Weights of a small GPT-style language model, trained from scratch on English Wikipedia.
Architecture: LayerNorm before each block, rotary positions, biases on query, key and value.
Training: a variant of Adam for these matrices, 670M tokens, 5172 steps.
MLP neurons of a small language model. Each row is named by its layer, matrix (up: input weights; down: output weights) and neuron, and shows model dimensions 0-212. Each number is 500 + 40 x the weight over its row's rms, rounded and kept within 0 to 999. Numbers have three digits each.
A block is one neuron, or neurons of one layer that tend to fire together. Before each block is what it responds to, as a language model described it from the Wikipedia text at the highest values.

Description: Early word-piece fragments. Opening or mid-word fragments of words split into pieces, often right after a comma, hyphen or apostrophe, such as dr(agging), s(aving), Gr(abfeld), and n'(t); also "while/whilst" after a comma.
L5.up521:529553497513518465557485516492610496467514458502450480512555568590498489479528491548423536510548463497534593534542468450510469477403526488540492460481515442504531530512455461431458451459487494533477522518459478498554460545478550527513486488547485515481485462498473563520478489468587531455490516453509497482502454591448434509445508492510543440502523434515455563457539566573557536471503598445501539484517485485600484470484441469515520501409439545460520537470469470445509513477463555536532514526531476531574560401498521457475497466504483520452494494426478522532504520517499500471457464468453580497497556504452460469501423471462524564472408503
L5.down521:431462449472442497481551493468509512501521481469534499458532547434572519578581523467517490460487544491521538459477492564535444560434531536470551498533518492455450579477547567557466568507526479498443481465478460501571513476557542547520495428460479469469511424447482433500478470500516485508526553575557510525447568491470505479540449478405413484576501592469554472433547507529506491473402540502492483481440548476463533544477489451519566453463489517544532565492474472472445497508499493507462463455497467555464475545436519521498506529518464561527428465560509476508456507512506614524467456551513482531427512555506573504533531473518548467412470556
L5.up1399:583539469526448470477422513476557530489504497500470441531467529534473448484483482482445468534544483475534522446587475543496495467529521456519474504494527455522539547504547518455407521446468546518490498545539426456569492556469446509523449490493483529468426500551490505489473586544550522412491492525542481476461459514500474494542515490449464460558490499540464524533539470478508444510461510491528438514470543477524400520583477423556521520513532518489528492575453533463485490480523539482532492536511495495589508401574439467473473520575492552444501481440518554524499477466494468491490539465490479449517498542487484464459464479550467490580494513
L5.down1399:480466490457496529498494525513454475410569543504568474485442539410526411520559479497476500486447551588528492476527533552513545524465557557519488538507532455541518458587518570493436524562392477518519553454439548491453479482500475530571473461475490491455483509483486507514551466549536504590511564591458462457529535520447472458519451456434514448495520549528522525508486518435484511473503492475493521491497513534458514554485525516532481520480415541585567496548521406495476520504497440545436497488594388569453488517551451539470530472500546546519428507564574485504378482539501536520484515493507499511525490525478503535483480478533491544503436544
L5.up1437:539466541519503507516584448500497438524528501443503492526494522575531471546553485502473558538458474484440516517552510546448511521526564476513493542515504493486498492499542602549545381529468533532547538515522462467582463523406430504541575498524537495468435487473454493494507461523491554486441406451507579507508472528569517530543468462436519403442488536541511602486545488595499490524494422543522502530536557449471522459498549545484518535575471516447432465476480461458529462502511466460522418575477513483543502496520511546461516524521482497449478547527449431455488557506560425514523495477511491473470438471510525523476465469510476540472589501
L5.down1437:517523516502468535436451474538521524524547462440549447468524526433463464513556543620447482559487509530553472479564521530480572451502454500546475547446504482450506463406433554500545510527515450524469540529482549398512463501494528491463459529491471471524500530542528507487470492497569517520515477524454550455538501462498473487489535463517518530501558449530462489476533482481487501519507493470564532492489537451509466487485597599491469520447510584540545409511532444544518454514448551433481549509546494481465505513553513491503527436508537518535533499465527450550476447475485479514496508476481425518509493483517487515547417548532519522476459467
L5.up2480:500492520505519485512402524514510499478506551527442510385485492586542516542590502520508481503508485556538542528497426567477539502408470435471519490499486508517461537436557502520505523517480472552537529538477531550476480494554447500551553578473466534488478463536513486469468451504528470487559453566497514508475537512537512556468452493515522417487492460534558567462487485443534454472481510429544457540516437533474501471574503584523506488424482563534514515528486520526547496530476425537479540560475500555472508495503536501426474431478533523512561497534424476494519503562543424433504466497542547459466555543437510459528425476498546474538492504
L5.down2480:486427501473493456488476412429485551528574448449504499527571485474416539503530451530583529502483475568482503519510481497471442503522498524481525561439514395521418533520539531524548464474485485573545537532473477539525510568422455478495460481528590508521555538441430419448503493503459531543511458509509502500487572522419496521465453471462447480525583511478527539488469506548490514436463455472533585498485509549460548504490490508557501484506497505464557538499511482493432609516439562486500497511498561597436510544431502537537511462484521509463515541514483523496502524568446523508527439569528514491488523509376566548488417525502474446505518523

Description: Mid-word name fragments. Word pieces inside a longer word, mostly proper names and rarer words, such as od in Theodorus, yn in Cynthia and ins in Dzerzhinskiy; also occasional whole words like play or addition.
L2.up814:518508533531529526554506531458478532477497516505568536483519517521470568526534479554520464541546459484575376530499515493510498500500473491510462521489521560517509590480470477507559477503512498517526442440494534479513525453480501585489461522497421524489569464491455509421528484512451477461499462521428545508482440464641516516555546513482562533510533523479558496537466516545510495513522443478515533508459516508471485424443468487487490551480483416454436551473494495496543448515544488521526440543529506505484502538575483494505566488547505445540485451494509489489538464507518604534583507483476502462489562534433518472479553497476491489494485508
L2.down814:454481484500437410500515513520558469573479537526514487575486488474455415457482515515512456521539544460467517536551418470558524443499487476481510485533464478502529491554408507508537495527577550466525503510479552485484524488532550556436459618462540495549412519436543453539450471492545511487543515557483542524532443425487478500511447531528502529518498542499504524521533490470526574556526489524495490504506475532512559519502528532456557483443506481462519556495496442467451486458563479521457462527548493466417494497521502518491435598542552510476523564497489540446519586510480531455523450548501514483576486459479452613464443490522479473485491448
L2.up860:501438473455514503560559482485454545469535513502469592456475513515452483536498503590476488514463556467561525413493539550462485470464522464560491462501481486475513529483465507542548438425561522485458480426521486532590489435469557535537448534513408472520472489503519567506561487474457491538491533471506468440499518474556521518483521516462537609419519475549465494638469509573517492485452510468515474523470465483504472458504454501460499507459494420510463468542529561488525505519549546506525420589592520455634513496425468546554469482500511467509433483508505473526498427495479554493528510566549490449457490522545539561401475566457448506507454572
L2.down860:420488521514467375440429508494540485499523602488505421572446519468512416495490562480478461486477498487466487507502495498534484462512487455510559501527434496526530530576417511510444504505532507580455541486541518400478493576486523567510516502520463476508454465500555438456493422483526467482539519513519497541497575485477467442546420500477512512470518497533552444548515445497534557456471529505468515552487441450449467513477536546522457426447458524466516584508524468499445481473522576465553460524505510483503480520469502484441448596557469547452487582513506527419540484465542538470530493480500532473499508471469544457514543536514462478450442476
L2.up1667:486495511445458481544524489556405517513527536475552479441464517473475514506524435481483503593504491512534470492469506506506497487532568502475468479484499486572473504510444453488519475481498536523504496460523550483573487517554565554511493459541550486491450432524544521473521507448508494537526572504491571530499550545526504495537477487492468475454485489527476478529481517553463431500450483528495486559420454466470477519499464490492484536476536472469519554516495563515527500501566496558496565547509476605465515551511503576559515498473527474548578438540462452430486458562551558496439498458508524448533523456545543533470479582486499498590509509
L2.down1667:504530502561488366505511502532503464539489550492569475520494531538474507448520521427521575555497520487523448564481431507513547468441466502552519499513481386528423490526443509524481426495476439448497474497574534500480516499524535512529510471545478433480469506556566476511564443488466515540601530493542532502557491457512525522493479466580569456539522561514477441486486432471527529475451484422525457451452480542506518481511519480515498548443533533438507564518431438477467487575496469513464486486535521517487517467473502485525494513548495521417480539472539506469556569552484591467457548515504489492510511479491517547533508525506461514511480422
L2.up2069:487529426501449435471529491526371481468542434467478471465462492454483522478470565496496509556499414492506543464535484491543494505518572578530418519488493548508516377516423484419477563480447601568520570530481546485461471543528482501411492528493548509532484510500500507526500434513517491528549534459491558464451544467458514580558516546401479547533493465497577541459451488486484528524478537526521454490478449475499477582472490532483531459543566507461480503587499550481503519452481493520569569440487506585524512457534528531582498487360471504473469503517549480490454508552524442444484549467509509525534555459509481525539511517496448519504554544
L2.down2069:518465457449484447502549436540490483520577523494498471506498514526585483461497557495499583511483470415536369530460494540474475499563524531554512487526507572528477472456484510484499536513459518523509519538542480525559495510534530452519509517465511468471437470516513484448547367480484545489549497450520394482524475477564533510415449383558552466514447570479452506538489412548498568514434477492517476523520525503507556483501495547536469450472473473481451485522504515478458525517427502457458540483494473565454487397608435525507510480554430562470513541539568443402539488498433576555576518551567477456506420516439450531446498514527479541569479478

Description: Mid-phrase continuation tokens. Tokens inside phrases or words that need a following object or ending, such as "to" in led the Aggies to, "play" in will play, "'" in wouldn't.
L6.up2226:437528475522474465496465521472472478505498491515428543491485556458476514536477489452570536543491478498506500495543478499535531487508473533449528593422466491580488459438502451521465494510508494479475493547542496500440504537474526469596459505479458608515477493535494538499497494469534498550428518438465494592466560492489471477467460511458526470478382499486496489497524562507593474546507541448528493520517452508550441416467515464468452414560481550507517564478544530541579499542551508431465508489461503453479541496589488441534511396476492493528515501546564505477538493565504545510566557536500533434554485454478549467528475509537472515551436504
L6.down2226:470532601490525593499542484578483527523530543495481506538528521468523447580510449519503512524521496548488566464480519472515506536563521513541386418511518467455526524497471522458463536501547513509524530509545495514497541533475534436453499503589531467443529485430532470497530530532453560456478497488413440485545467500585471530477492472512502498544542432549463490463499508398464543507440505523460499526407514518460444469517569483486494465424507460454493487432468500479484501465503483409461481519547523486481502507411509493457508473458532491470511452513422481518470559459497526474478469512474517457460483509477503417525476516519557494539428492

Description: Appointed after "was". Mainly the verb appointed (also named, awarded) after was/been in biographies, as in "was appointed executive director"; weaker hits are scattered word pieces and table cells.
L5.up58:411574444512429506438492487474502564557488522543433543476530494446464514517521536493517454538460523471583481442481535494517503498490539425501477493501482517437503469536442527523504483424473450515568587489508423495447512519560463537498503429466506478544444536509545553430493489493438501545433451458522488542589473509536505452474479553503419596625526517531502468561523488542476466515464417546522562465530541509526508533507502530480500448475514536504521449501397410510457471477456505521503477594507512474550478483480492529531525483517560435496406615515471510473483485478520451415454542538412454497419442545534521444523586431529468467476504472
L5.down58:504521504535557552546508505517489473518486485520455453479489487459572472514527443607489523517515509453579496573545477443468519529484445505562425469490539493445457479479471511409448561557457453437508576466519505532489445510513531536485506477462505524541468571470566519498454497573453468530506480506501517462513489500462477532506510546499423498547532452451480500531497492491534436419463426516485568589519553438525512510530514532498473469492453505515494501472460557476519481486500458423482510519487467432496484449526411478480408500464499503440514540499440539511510474573531475473444537476482509470408488559490452410527481556549476556513505475
L5.up924:454550459451436473484504493502508509522510466522515518475539508476490549465481483492448500490529484504527515441488565553530482469591511540538567471525517486449510535532478540468556525498445480542382510511491512463427511465462457540522515552526519468556506522466625461469476486573564528490544516541491521480536501408544502459550536507448469490475498505489552508536530488455434526524469477535497556532602442564532561520501527545531536553502394478550446458474509395437463511522518419527461424513507517430589398505520489580493494512525475483561438453540487534447472477457538511535478542520459473475510480496501500446523504513553460489398471494
L5.down924:523474520494544485508472511540441465596551498521455517568457542492500518494556478549522535439505560481553513461527486455459391480492509470550483525466613461508473483495516424398493503526483486443488539475519553449459444538463540430517484522456533483446531589445518529469518577494510496479498483493476523422552486531500407577455503528558452484471503533474436507515479478487528456432542500518523480489497512507464500468570542527479509475492510469512504464530482543481500472480577532562557513517491517546535506584557537473428541483465443515478455486464519512484583489510441443571424498492486511499497497484530459493527413469483529444537422519
L5.up1658:463560506518505486488473505538452516454474556526476500476443433523491511492526517480505478491445548448535503463468537572533505503514555410499532473513538442475493422515553556519486455462492462528552550471527453447494521596563511558557468536529478503556439449490568535464411553502460501481526479474560549474544445541386487494453525458469447520537451470466466470502543451507523527520462488513527549447542535526426465494515571560542460456581460506500534495555478524483493471509434463526489498526496474523476515508500524519490550542461466451575432528497509494570517463476542533507533535537480454502408507471487519568541543490540503422579486483
L5.down1658:523466460448551574502530479525529471499557515444478513533453450453544536493510433543462511408602543473517511539551451487549525540547531496492500378528427540512545496525483495482428537467549550480549546489517535481507547459495419490519554514431508485541487558460564530547597543494537464496558553530509420560525493513473474435491440514466486447527495511537442495505497493542499464486478511504469475474517532475467534478427518501462471483484512450532523415418455487515524427509531522500534496498467440483541454479490502498530395517511510492463508593552533475570493430479503492446515534587516473486555528508561503483530452560495467517473481525
L5.up2383:465532493471503491468524528451543574412504445587451596500537445405543556531432506455456496556541474525490548429470571512440446571523560533528503530534460445420491505531415501480518558503476476423562522445526457494582528466477520543529515457454450477481482530495566504406507545436476573469397520492505576465559518524458491484434559510366423533531476467501542538500469507467506465531502511498516573436547488487504540449552455495474542527547448485469530550507477490492536469447480531508493482514483564423476507573454464539454428487541464410468426462506506504498494584500485484458522544518531539516503489491530523525464539475481447596499468530
L5.down2383:481477444562515540505511525557472489453514491454524493508484488484577421544505526532536469451482565429530470445528425490509553511440464530474522442469455505557502468437487502408419567508497505501470490533521479488454519513528470473493477531424443518504480553445578544435465554510553449482507467517526502465471529475523461470445449478508404490492490475441465511490508392505502393409510558431480490509524490426509501590517520538458508446469526487516442502549493517480516452537456408525561523531448480481576521472432545483521441416505495536524536552495502437606470493508472484501456520498472490523479503504565545464608497513531492550516432555

Description: Word-initial fragments. First word-piece of a longer word split into pieces, mid-sentence, often after the or a, e.g. deb(ris), met(abolism), archae(ologists).
L6.up2272:531458490462530478599480533500440476492495620462485515470474540410452428545490447529493502469528556513482476475545467563533498543501471533438528517441479529524439495457468465518500566576545489484498522572538495469440504425439536511559635483474521556486484504487471456487470518458516436514492562464516477506478519505546489478535522514540556428578456504415568449471453525501545460565521462457500496456471424494575522476499490485506402513476553493516538513444510503501504560419476517501495453450541532514460495473568423515470516512442454467433453455485456491480499415503562545518522493462487518502515489492488522468570494518484473460513493502
L6.down2272:447442506506524541520441480492510477539537617459523510516577540501550503509477497498473586484471485484486495501500583480464508602515457443474498542253508564509447463482551517514461501491504481469599529473468554499477584439544499475518519588498534437436507457460444507487529517471492418524471522478442462511470512568529530506610479438550553468532477437464480506454525486441507546515453512521457525518424484539465480593468505488480425508460477450515506577556542506390567497509511543525477538555522514558546521539487510494474471503538497515472500487442572500557500514497459527611539505500444497543466489527550494510541473502544487510442529528

Description: Connectives and auxiliary "did". Clause-linking words such as while, however, unfortunately, whenever, later, after, and the auxiliary did just before not.
L6.up1891:483509545513508427524539443490487429502458495506515457546487557530465460492495462536447542426521536461503453511477502550549577551510430456574496469433449489457459467557562500530485501446505511488466477512453558469464517440490487496478521429547562603460460512395450482540508521470565520584541520492429473514488503541525485521579542475530516510442486496518487471476486499534509441445573403502579477544515530452515564466463521464450487538473544407464490547549488512499471518431544465572447526559514526437586542544515462455487453474519474526565551470455548433499486625455468455550470465473561528446511478488495498535489507569544484432467499569
L6.down1891:569529476579546537483441464623460508482474450492453480523454545540514511556461367493495514504437439489451517540500504459540452424517462516517482501469469518506515509504471487448452529478518522560453501496539542523567509539556584465445430492580470462496496444500503505524437492582536455475522469478533477481477542509456513499463543514548515520484444503476460508497650501533544470493541511539484526546480519513535489451565522494435557586516470501495482484481498546521530517473506489392532512535523468420522578525560485454490455430413478468530519506496527506555449484477495402438507518472496513554463484519528505496517515574485537519496524451

Description: K in names, contrastive while. Fires on capital K or k at the start of or inside foreign names (Koffi, Kulka, Shekhar), on "while" joining contrasting clauses, and on X in Roman numerals (XXXI, Les XX).
L2.up523:528489508481532508521546478549515529468488501462479530452522446434537498504460472581464507484427547595519489462488511515535543515459466497464442533443472531477479458467501527495542514504491524522518460484438465523519516448473441529433458508464570527476490494536494440441469448485551498493469471484435559518538505466514518542487537497477488522545475519423446584497510513499614472485357502575485519573454450506505510548496477528514459501462473528492499474458483507519491499508559521554519493474487475477499493517497474576511489511476450508534491499458456568553524474419496493476535488523471511475537489476508521478436485527476461476489515593
L2.down523:528524496521434462556538525512495492461518503506557460465522483541557436444485565389489468476552485454563453465499540513510361424494478442544490516469476477422496463447401554486492494481459515535539508520508438468545488491513494491527529469506487491523489470496545476498540488544497508524537522503491439491430515499504550506520495521476515495564451555479567437461472497549463644503415523443491514541467511541508493483435481516511455547441490496536488440525564529495614472496412513559521508555505481508531452507556523469499488564451451472504484488500468514392512493455538456457513504535478512549491479501519492469560491460521463523445545539
L2.up1052:428459520523529465555452511567492498517461467511515488557493487537510538512489426558520477546500504507469451492487577513552499463513568434570500473501522493549511501528550553426540500509501507459413486437538523509470547549465559522545468489427530530487502495503551511522527497529383452441527473479525578468540458434532494522476513558503498475467499513411583511477456480480562485501460462546516513485459468481534495503433519505490546535490449587564413595522511512435467498568532494513547516473521450482517527500448487485511490595504581499535446508514516545503519485448453545540567431501525495528525501524428543458489515493469515510543498529
L2.down1052:541500471490470395529449501542506479536499548563495514487478493539472418479554530461504450481449488499433500529590523448499512507482545539456558537486493431548426477518488459507584536503468513548433510543523429501427457491477494559540473478443554498496462523500497485581497473485516426505493518516455576448477527447476469469483501527499514533527496525499539471558488518554479493465505477419468581546495439567496472501521544466465443503473542450446504537498464465461512564477446529565517538448527559472505472462442568547569515536502485534481501533519446509466415478545517503496468469532510449483511528521584503527467473487514546515561467522
L2.up1113:472488564470506421482411541478451484498498519475546550576421497496513509431498533543476470506494448496514457477482526505502535518415535435455507548489471463471510513476534485465506570413466531459494536414484559505428524419423561518531424535378473502505455463445507526533539543462535532454508540494515490524485448488538495516481519491541550511508460520489513535409528491428519419504485499436509453534494482465495480546497549553538548533538483543493507464560525519517527434471454462444526447474469496465473482559472542492545552503477459486474534578550544523525496510449512467488525465516537520603563535477559520536523621456455504470498434481
L2.down1113:549483456493493491439479479464479460492562503483462568448520482524451490467536533435493539547486539450478448530476522479517512504444537579572458477460519550444464572531443548443490540532533556502517525490478422493569518484498522562573456530412452505483512508553573386529519453492526436499513453530416475525500535516414452532470543538506584518455421484523504509573492496493486531512526421458483535501578496501521508517481507489545446551491440450555443464453551523499468526453559446539528575533472486502502476488528514488530470409460491546450532495486498444515448442471459508514419502451565484517460509511486530538463506477454432470506521498
L2.up1518:527453512558499503474363429493522508448531468563500466582453497510516570459461548510516495463507475480460516537478495545481528485571495482471432445501469519533541494488493508471548508500397506485393425454476520512547547488552463553438481526505583501467472448534515546512536520444502491478512571476476554514423493540518423425416549503456504494483569562469505482448428455585488491544547453477455554515517529488496496515453466480490481508456461525514498523479500566491464505484458476483534525483479532510473444447494442463537508436441536486537497486520557499471518470498471459503490454452422584484503496510438515440486447511451460499511466494
L2.down1518:444413466550439450452474492553500462516533595503504540505516526541511502546422498518531444498395519529490569541557468426539517493407507522530554552476513495542498562498497449425507554490492499545491483468496510520530478554528485561513474510496524476425524523563495466543493542498537509500455489486509612491502579517419526524493481503567514472534511488465562516523490546549494504577485495456466533517460550484556575431581462505476492514486485529435537440504494527504466544566469548511534495456461532490533508390404535449594415456429527484434487475494573478513480490516489529562520514501473501515491518455548473538494509444554535498499511454

Description: Word-initial subword fragments. Opening pieces of words split into several tokens, such as arg (Chargé), sol (solicitor), pl (platters), pregn, plus some nouns like construction, No, Company.
L2.up2034:499532538496535457522519496586507482516485493484485468501541460495536509466444490466471518565570571470584559410504507483418498473554525498464516463519554445534485511455497551522567535502475463564495478512547468482495515596529547523473523494495549504536532462537507435485561561478440553503504552529470491509494479440553515482521456494486479477538495503467502521497546481479492483480508561450471556520501452480569460469512404470543544530568524568464485486453528421524512519484470532539573465539413496497482432534483529472530447549467523522536572477469455499431498498492532564512528571512475439485487553481477490518524488443530494400511573549
L2.down2034:565497541466481495498494452470478550538544479517547597514521543506486472437533472563521438531408524539405441457548523526438510485554506468543454467473490423537498537473524459541487597474505481517543480515454503584490440485467495628547520452500571556533514522539482513610459479475466420505508553531483472488514509482481439530489498476431527548494549502538501496495526483492516484449527510555515569479550571527448535453527520522435453557520540522508497456495551495525511501474577469506586453461499577524481478464574446460536547505562512480508514474543522458536534497489486526545506501477493492439468528510493477557484505555476481529527516459
L2.up2058:534510451485438534544450470506558535436529463482529503503537501546510465524434509535520461438504506552509568406486480544482506478532464414489464490517544463508492465485502561519542613531487478482522529510542543538521471630505543586456472530501534454411560498525520514492500522449468587570506534530519510469494551552511483463501499512546496445535586517548465503610484495583494495520570526413482463450517514493512489432457491536481449514577523561455488533503570531491500497457521509486621481534456474517499493417509526521570459475465532580542445451537577508475527465489444551431523494514495476560514560514473487546543546475530499494515439470
L2.down2058:475492505450445466491561502481517525504441519599549496433528498476532515560483480522534437514502484486501525512519512489447470479480523561497483552511486557586518429429461523496492530465451496560517510476495489472497512549474537586498535509494443496435570475527526455537487503535505554407445469606453458510572490422433524488443421545554495484514500564537463487461504473449476464493484483556521488506515523556490535474458526555433503503498514505470419507523485470542467503476549514520488521489496496494512456435502553413485519531576444475459520543572555464510549470502505486552484591496501539455513451378479507532441464519461461499519530427
L2.up2296:486533496438505505550510544549499458568496518505522529539537481543507553479529565472499486592503464453584477442505449507443497457513503531560524494496554482465458404506465570513558516492542443520509395647553474495474457485488520492476504535565508428507575493450526523504537438465499496515453540529531581505464496440560516557543441546475483518498490473491532517516451503527516458492471538499501486488550461470526511466513552619540569510519545566408508535570508417499474490506525463593514514495517524546401418519586517470493404536483544516568484489499465488513489460414519534546509531475428522482476493551506480542535524508530518432558557515
L2.down2296:524468545497518445512502477451500539515520456576521480544549467516552513477592464517533515503499529435515476450529449527466515477453473545520474457555462527556510516548442468515489516495469454506628533541474480535454518431500521570497516516474462435497462505486550500541453434470580564571499531576517494441541535475537424528459497476475494555498538525555467532497512552478532534505538466477498425574548386481481562497457512528485510534474504463507422426480513511544465482485512555576551482518530557554457494462539461460585490577611494545448492516512491514504536553522529537573529489507557551445522506513531436538487502565512470499556523439
L2.up2455:527508490504529514471523432565475395509544512398535496486498512507461507486474509507532470537507508517481530425600482512436527465571462544492555452535512508567510517527475493481479440492459473529539547552511535514425541526492450481497483520556559507546492451435498454506526513453492528545518483510461543485488507500457511449515546506439486523532543534491532504472503464573545496485576531513457497432559536478509505511551558545421476469491490501507459545537593468430505497488545511424572434523422544591456533515455511490524498470458516501499477519518516422493493542484488493479570485446507458558447502510565480487469484523558489553465555447
L2.down2455:483477470432517578411471486558561500506519523538426529575509556513438513532499422539518478502482455504488573405552413546409570480487493462423483538496569512558507546477508442470505524542490492523536478457451516466526543579465528584463466478460526512554489499455528478441485472467492497538518497530513457527498557526548493495428488462500495474520523478447462543534536522511539474500532489462518504557532471473497511471519587510525479512489476434526561488418561488500510519467521458501533483477472563456518457427504479485508481510557508512495496504459496477503394491560471492503524473463461509498517477499561502479472568509582449493489510478